Weights of a small transformer language model: 4 heads of 64.
MLP neurons of a small language model. Each row is named by its layer, matrix (up: input weights) and neuron, and shows model dimensions 176-303. Each number is 500 + 25 x the weight over its row's rms, rounded and kept within 0 to 999. Numbers have three digits each.
After each neuron's rows, "fires in" lists the words (lower case) most often at its 100 highest values on Wikipedia text that the model never trained on.

L9.up806:479485540470497516512505444485519496454456487491536486498508517491492481490487546482486541514492481599476537459511539515491491483483494534532525453486491480507494466499525512515475519474509474536503490514498514496525477503479504474516466537461542504503497462525515515508515508528519453514502528482473509530525468502499537482499520519524476511469492503499502489517476504520497479490490
fires in: "was", "became", "is", "national"

L9.up1877:503506503475501547512474457488514529512484493505553491465501506549508506484513499509491483531458419506495480467499503521522501460498488493498507550547555551504517537505549516511495508511550507532513478467451500512516558503507505489505486498448509512497514539475523538504474537536472509477502501490493552494505473549490530498441512485514488510510518473502527520452518480482465503452517
fires in: "the", "as", "s", "a"

L9.up345:482498500482505504488517512507545490488504485513537507481455481539499511518494553517504535538446484552471479526459527473499487486524529496466523515516501511489504479481500496487539497478483480548499524472520528469487478492527521475479532484495546469471519506507525522505526461512509489461500508468520541479483486466497518503512480483541467490477499523488484467477458469492492508518548
fires in: "the", "service", "was", "bronze"

L9.up482:479524534505481512447457485519484523497472488490497476449482467509476513495533519510509467505483468494514507471488511572500503471518495517469498456512444538539466484518469517501505520507541484495452485489476507462501540501511532516524493496488517482502494505506546520491532458522511494465532508530513505524516516498496467502458540500490440494469496541535488510515492448465527541475526
fires in: "by", "including", "producers", "as", "include", "included"

L3.up549:519536467520494485527503510488500515513511485500514478504502510505516510495492509490479502490553493511445464472508546467507477499512479521484474450504500518538514499509534549518529515497497491504535511464509493473506501534527455500467567520460457490515494510473476458490500528443519512456508514500526503472504479511458484483524476488470521454489535499489488551506506458498454484444520
fires in: "with", "between"

L9.up779:508487534530490525492544458497467531485482499519564472525482514521513521492470520510448509536550518515505474486480481488559457528454496475510488505531514503471440470528479513439512517512531479525494525468534458520502484523475476452480475520469536525514501491520520519483477532456518472513513507480497496529511518496551528524483505484521485487474498505467509505456457446527468468478457
fires in: "a", "as"

L3.up902:469526502486487504542504505519485534513481457483500595507498519520493510519487498500479470493502523494473501490489489459503525512480431504543521480466455497515503524500528509514494541526542454523500497511491453507514475517563506507496517481442515515487502514536515489473529495492498500480507533508496492533525550501542509454525456461464467514473513494464498512471506479549513501494533
fires in: "after", "as", "included", "following", "without"

L3.up723:476490476525509503517467485487524466474506535486520528516472569479516503533543487504511517516498509500458517494461469507545479509482527478492482491497441494547518508530479444485490496555509503474491477513481472523455480492526473515445501507506543492478496486527510484478470522471454468528492532518488567501461466458500504488474489521480484491531460548489502534505476494532522504489478
fires in: "to", "second", "self", "everybody"

L9.up548:482552507529546510585532515461509504456499521473504486536478490493553511487484511531524525526557501498470511506482549515513473465566503475506482531467533492511497556485513516489493492492534496501513488481500502534492510528486481521479534477499506472507474492492476462495504492530526509464465509448546479485492482467471517524493502500494469474502472490519511480477472503458509497545488
fires in: "is", "took", "are"

L3.up1249:517525490474555502521520521476479460486430515514578484565445525503539497483515500507496514538482524479478540500499493463486499486482503504454499465517459525502499483508519502464513495502535500480452483537512468511488506493486541478519525469502513510467518486478452483510464480488528513531513555517504493452514494486510547484529488510473480487477510478514480534487519467514522500502546
fires in: "which", "that", "its", "to", "last", "time"

L9.up1487:508484502456513456491491470496499487479494510505532527517508501522480515500494504518523505522537514501498506496527439517480471466479467529478504503508530502506461493526523512486483494532477507520469501497502456488488501500477552470487520525478497494477477462522510516506514495502456496487490492532503506463507482511475504523557450491535496496493508558485467486523501471497547483499499
fires in: "to"

L3.up1104:503482525496535513541521480486482504531516514517513555477488493529499515541536541522521499539522499494505496506512520489502486474507517493459545461495521570532501495518497508511527493506491496510451560487503510522470498498499525471512466481422499491506475506540511528523488488540506504521504518497477496499521509515511523472529520513537510484498525470478464457499446500496483505490551
fires in: "goodyear", "chandler", "ranch", "addiction"

L9.up535:456505493467534530495510434495507477502517519487544476529515534528556497514484508527525483484501509487535486508497480484474490468474489507459552489519494479522494473547514510539499523530475550523471508496498579530520510493567510512478510492521485495503518493518469484499484448497463503530507473498536491512545487479485481506513516468459530505477550515518477531511470515515491506530530
fires in: "the", "this", "after"

L9.up1917:532514513481454478544541471519519522485514526524549494531482514512525525525517490493485513525531488510443502528539490484478518500498501471446497491501520523519543485503487546505530514512512475529489525493474509539446492502499475497487489482489523485466477493497512516485456477505450454463507446467465530545495482446527523508449452467472510477493502499504514468495491490488497476453514
fires in: "his", "her", "after"

L9.up758:506509459502510484523513490489514505502457540474533476503520514493515497485534521499520544538490510511509502481467456501478486531504471534509518487480464483509502515484537554498510519506514484496507478509495514452498507504486502492517528523494525515499515537462510472501497507557467520453500508502533520517561505447502525514515483521498468522518563514491482514483536506507477466501514
fires in: "the", "a", "of"

L3.up1306:526460473477510495504513472502473506461484446501475495506493521511537516510452520526564474453512537559466513501489494571491499496501545522533517468511495476505507525467493466468442480516471511495447510491564510493483522538492522480503513519530496475537488522476531474476473518532529513515507479463531489502459502500492487507466505497535505510494488531479499525497538476512487542491507
fires in: "the"

L9.up1327:489498477552481517512494518563517536457506501489482501506497505472518490478508533499479536499514538493546449479465500492475497479510502514490526508526433525509505535477555507515521525501530478487460505469480500496480513525497517486499528485554495517519475488479476533497489452535492494481515503490515488571499455520515500504492496476509521499489505493476483479524485471488550515513541
fires in: "is", "was", "be"

L9.up1857:533481509511527494519514498551478485491500503487517533494510484500459529478538514492526476488469484523500499485464498500502495525478514515501518539501526524524543525510545506492502480476481446540508505480485485530478523520504478520449514509552494499530508495512476512469469513531464515481502490508534481526523523510513476455496480486475467462515512522520508522520502487499474504465525
fires in: "the", "his", "s", "it"

L9.up2044:498524485475518535513479503524486501486478512487443502500471560519496494508499490490552499524480502512483506490529472518475524516459472519484483489499497523490468492479504514498512521523478513509482510457512508528482511561497500491459518506516508460531515463517521502491476492480492482488486468494467536502540505515505481492492469489544485498500510510522528525500506528540514532521489
fires in: "would", "could", "did", "will", "does", "do"

L3.up884:472505556481466487492488502478511492543477527497556537504487522471491534495498520511498466518485517492521429481531473507483496519491502502532544503521527513524531499488500491502475528500487528481526502473499505473510424508494550493441544522506515507465496534504492525489485490450501508493508477568508488450523508547504534541512499521548499524495512514508476503526514472473547537507524
fires in: "and"

L3.up1103:496507497480506472522490511466482533458483504502512486508517499499492470529496522480484485534490481506519487430501458456500497496484466528472465510554497475525533529480461562461509563487513523527494505503460461495477493497496490513504542462521478519549535477524468498465501494543475496474491525470513485535482502521464512547497531521486531464453511515465483520482502499498490544475537
fires in: "the", "early", "late"

L9.up190:511501527453490478533478541494498481480475492532505529513477496444527529460477506473474488499512494490517496480490504511531504512522453510504497499565462474494539508488482478499508509508500531531508496516474503492470495509506504499508499566526522516496550519513523483542483480526509516491521549458490484482443470503475516480480479489519473509477493515478473509502547494536472498504490
fires in: "of", "on", "in", "is"

L3.up752:506430474491535494506521517500494480492487509459507447522464491518532541513501512461490459500493469523483498463532448506554502522514481488523499487577513510504556449512514506445495470490480483514489501481521496470486503465528511488511496513479501511496456509491460478536511461519503500543511478514511518523526506551495501482514467502538465513499489500508551488478515481490502527491508
fires in: "of", "red"

L9.up842:489503503529503461532471515504502479504463494511498508519495528556515509532543460532496483510496475463459512500496477464510514504490485485500529488523545511557499507450491491517490597479463496496477455439507492481513483494492510495519498512487514490486500506510510490492472525543487517488527487516515511508517486497442528547555489464489495490490508526508464500483480511516475481495458
fires in: "of", "during", "after", "in"

L9.up1735:528509488527497500494486491529495520527477447544519535489514541519482521500498511491482563477512485537506527517512490441548506505499498454488473486490540493483465484503516476447480520493505488512526520476471497485496498499490525477512472496478539506494480500509495440524502480515517486522503522481553535476539494465523532513486516543511430480441496511480487528486497432513491500492487
fires in: "has", "since", "also", "been"

L3.up1398:511522519490487532493463516500495504493450451503471542512500510512556546485509543495484498492519468489515496483508446499500431517479534519467534496498515482495522503490465485511489541510525511500508496540526488423518510538482510484467492511498503487518498502515506474478483537520552489527483481480529486528483480498512529521514480466529510529496527530491518503519510511531457495482525
fires in: "until", "but", "now", "first", "under"

L3.up547:569488463494476511536476452500501486480495513512504563487484533552511517504498536500524460493487487509524495504483481543487518507496475523478466473554472518537540521493534527524521462540505543495451528472517525527554475503539498507437506481467495501463504491479471519497485511527484480496548453498467491496496465499489514500499505493522475508468541524473469508527501486552501520498516
fires in: "to", "from", "into"

L9.up800:526513512496471506483509464489494496504503513528498495478503519504525512495490519517507500448481514514507500510453482481503488523531497500478482466492527503475534478493532461478519499474466516474459531461533502514486479524510481523506516496509561456457544484523525514519497485473492495516555470502544540518464509512521517518540503518512443506505490512562480527476509482468524546515454
fires in: "had", "has", "have", "a"

L9.up1420:485483531484539498510451503475504516464442450507528546527461501496544503470524517476517517522490477517471540501494471494517476490509496530467484525512522517513506502461508497510529536523500474456481505538499486481532486467516511512534525508534499505527502526485490521517482506596500532486480509504544546504544472485491454526557520536506520473480526503514542506500508474491477484489525
fires in: "on", "the"

L9.up2036:535537504519480497511537463507507509497466511499505512482468531525532477522487461519545469572491493499454533466511492491502445504515511482489450488527520494479539437459517485492473477508501498511508447458512493523487496522502484514512490540521532490548548513506511502508541473566448503505506514530507496534500441506519523527459537477497508516503475466508520506492487511514486477474512
fires in: "was", "is", "turned", "of"

L3.up500:505498525502514481496494484490484461493490469500550512521506548479515539507512565506498499532457483491497466506525483465532468506512502486470487486531499483523531511508490493485484530524485535495464484524492516497524472495487546483495535554490498501485455506523484484463462473513540428507505478479478502494523447566485537508490501522491519519493517507486514478491536526483517444439567
fires in: "until", "before", "then"

L9.up803:533514499479512520509531471477490493459467472473492479504508460488518476507484480452544500503525495487528489521510494506507530507491481506466509470488494483543525540497497489444498477495477517456488501497511433463499532515478509505519529539527476468529499471550438477502516489495521502472517511455468479461512491495527489487459508446508458533507529498538484535497505495505482540456528
fires in: "the", "of", "s", "her", "degree"

L9.up759:555500513520532529491533484524519504509499468510482546532469494511508457479440516497475518507487481513526514467496440504491493458490459530467514496516484542536538494511515504452459553542456501446433496491478456475487467534493543505527539517512509509494485495466505523504509534479498547492497520519492514519499498500491485493515491496529491488462536504503495504483550499533507492474497
fires in: "has", "had", "have", "can", "may"

L9.up691:468481501517497471527474543526465508515484505489518499505508507487517499498469497561469480486530477498477490502514461507468508477507495492484553523511486522495477478531482495531503488494516492467478509489480518549501537486560492497407454499488523508493556482524461511495514491510497444508524489479505533502470497471478525510487508476511559521495532492532496496483539500489511488478511
fires in: "in", "a", "an"

L3.up1575:504471520462546494504519534442437481499495490440506544501518528465488529493515526501521518468528508502544524488471442521540504510497519498544527483517531486495501510476509489485484485521549464463507460468535546503527518494533502487492517511507498488554497508513490467504501486549548478496524475505529508504499462445465458526532500498548494497482565533473499476496490469526511494471524
fires in: "of", "the", "glass"

L9.up1952:509538552502476503538544519545494454455488459515483512495517511490548533520502527497472508539520465511550535473512503515447469533456462507509498486563453520516455505521507531464455526505481486487502483490459492482546515494500520486496505506507511519494500469510493483484505487447504514466535496492523532460509486440491527489458513476478485491449493469531485455503516476524483511505533
fires in: "to", "it", "can", "that", "would"

L3.up1628:534486528497481454515479485490509540519473500493544509525509522521527560508519524511555490510481505505502490484474516493514509483492485456442512496507539488509489519541529535498482433517496480531459475502503472521498483478536509508520508528499504508525454455539457508468484485496473505529516547472510504467515508525473517508480470524508526494471491511487519492503509462517472506507530
fires in: "new", "north", "one", "canberra"

L9.up999:477543502542568512500501512500523493530503445505460514488509506467501497525471503524519518508496481588478478475456498500456508477526522497473508489490474489498494482467483486478459497486462521504524490503538454521489500499514493476485500506528520520469518436506498485470483483492468480525529484458529528494511480506519536486505497501533525494459544542486483531504497446484503505517532
fires in: "the", "was", "he"

L3.up1815:521471552523482498542533492474525542486480474487520482522512494520495519488466513531490510529495464528466473515517487521468484508508481590482523511529481492469470503513517504451492507513477545518480465488517504474510503511517526488498487471539521491532518470481448469500484513475501495517512478484485545506503463506448571512466504488448480485485529525512427564456527471487487492512489
fires in: "the", "his", "them", "her", "its", "their"

L9.up1011:489504575517495491574502471473507509530455519483541498519481489523532536493500556488515518516501443516476483475464526484497477501526497517466513476498489477475463509519495502503530538518499521533466511510460542487480498487479488491504501502487497467500508540522533477519490525450480467511492498481528502524528489499512531514471559520526466497483522523548515484474509488476501464527500
fires in: "a", "is", "and", "main"

L3.up1536:478504522485468518505482505523504506544495481449490506526465533496532497513534522543479513514508484504488511495502489519519458509519519491502517502535517472507501462500476528474489500515518488525523484511471491526489518459489519502484536504448509480494508495528505510485516494484496501501566557562552541540503512502503500534501502520472491519501490457501457543487477483529532490475491
fires in: "united", "uganda"

L9.up472:539523512548499536471531456485497515518531505477482498474471514462507511483467555519512491500504495508469512469506484456527477508470516518521490504512460495484456507503579501485489531516511497531510473468528477550486499493500553529527504494505486537498499435519538452548499501503500518487468500508504513508485514494495546510465538461474498449477515543503470494506544475507507492494509
fires in: "was", "and"

L9.up1936:520514494524498535515490442513509509491482483541559511507472502590568526514527540483508493508481487522506540514507488494518521524515517492511531481499502493487535480479487470477485483495487494531548492480481518504465488506531507476520500523484584480510493502545518473506466468538478491526482504469520514526488497478454537502512498431500417536501484524533484472499486474499466496476502
fires in: "the", "a", "was", "critics", "an"

L3.up1381:510484496499543471528546484488500512508501482516515550502496520551509501516528498492527500479473489524458490512490486549505472522466495507490489492459545509523474493496539486454442518509504485551485442475471484515470492503496493438507494520472485493507527508519516495450466515555515476495526507551535519484518522526520555507491483451503487492491450544492509494503498476514451497494511
fires in: "been", "was"

L9.up636:498506512496494471477506473480485492493513517475492515476486472529537490502478497536463509493540498526490478503531497487489527491440506497498492486487468537489448470494503544511495540531503475466494499492525475482518499496514516501483497483491470524502452492535493454505490491505466487469484456510555522466462496507519545500504480532535520535466462507510517483498504480488517510485532
fires in: "and", "or", "on", "magnetic", "june"

L9.up1997:536484530483513525505531502462483500506508478440482530454500517491539510501502549504501526502528491490526511477463466531507457460471527521546518472514484519493518481499544544476522493502477525488507471520474487499474501513512502465476518485544508467542507512509503487488476553527500556520516529484519490525479542472514496487501483497465502485480513539465506509529507470497530489494548
fires in: "was", "were", "been"

L9.up1691:526507465545492508508517499518477524510486515512534553473514509491494539518527527527473479483477479510522477487501526519505529490491514495499493508527557557508524505517510487463482489516509475538476497491457490507477514542517537496532459491453527488500485510542481541499495490547504489485524545489509484490500485525491489446470507467516514511484511465527476488480480485540497464499528
fires in: "as", "the", "series"

L9.up1294:543510551508501495490503463475509498542481495471540489472474502486523516504548514536532497501514459514492534541471483541528511499525491521527501489480480504520560483502500489492490513526491525494472471495492480501503486488489488458542494515529574469504481488510524483481482428498483520505537519481517497509546469523492462446466492498475437479495492487516466554527505490508491472518527
fires in: "label", "formats", "released", "seasons", "plus", "number"

L9.up1350:483472472558455485493506471522475538514511492511513494507536531466473468470509525462508531529504559490545506515471511504445523480486502485502467484468515529505502504514518554495513486509487503513495463517517497544494533475494476503486481532492515522475469494517492489507544455517465488502512537469519519546502490536490520482530493489513478473538508518505506509511482516509517471480544
fires in: "of", "to", "following", "with", "about"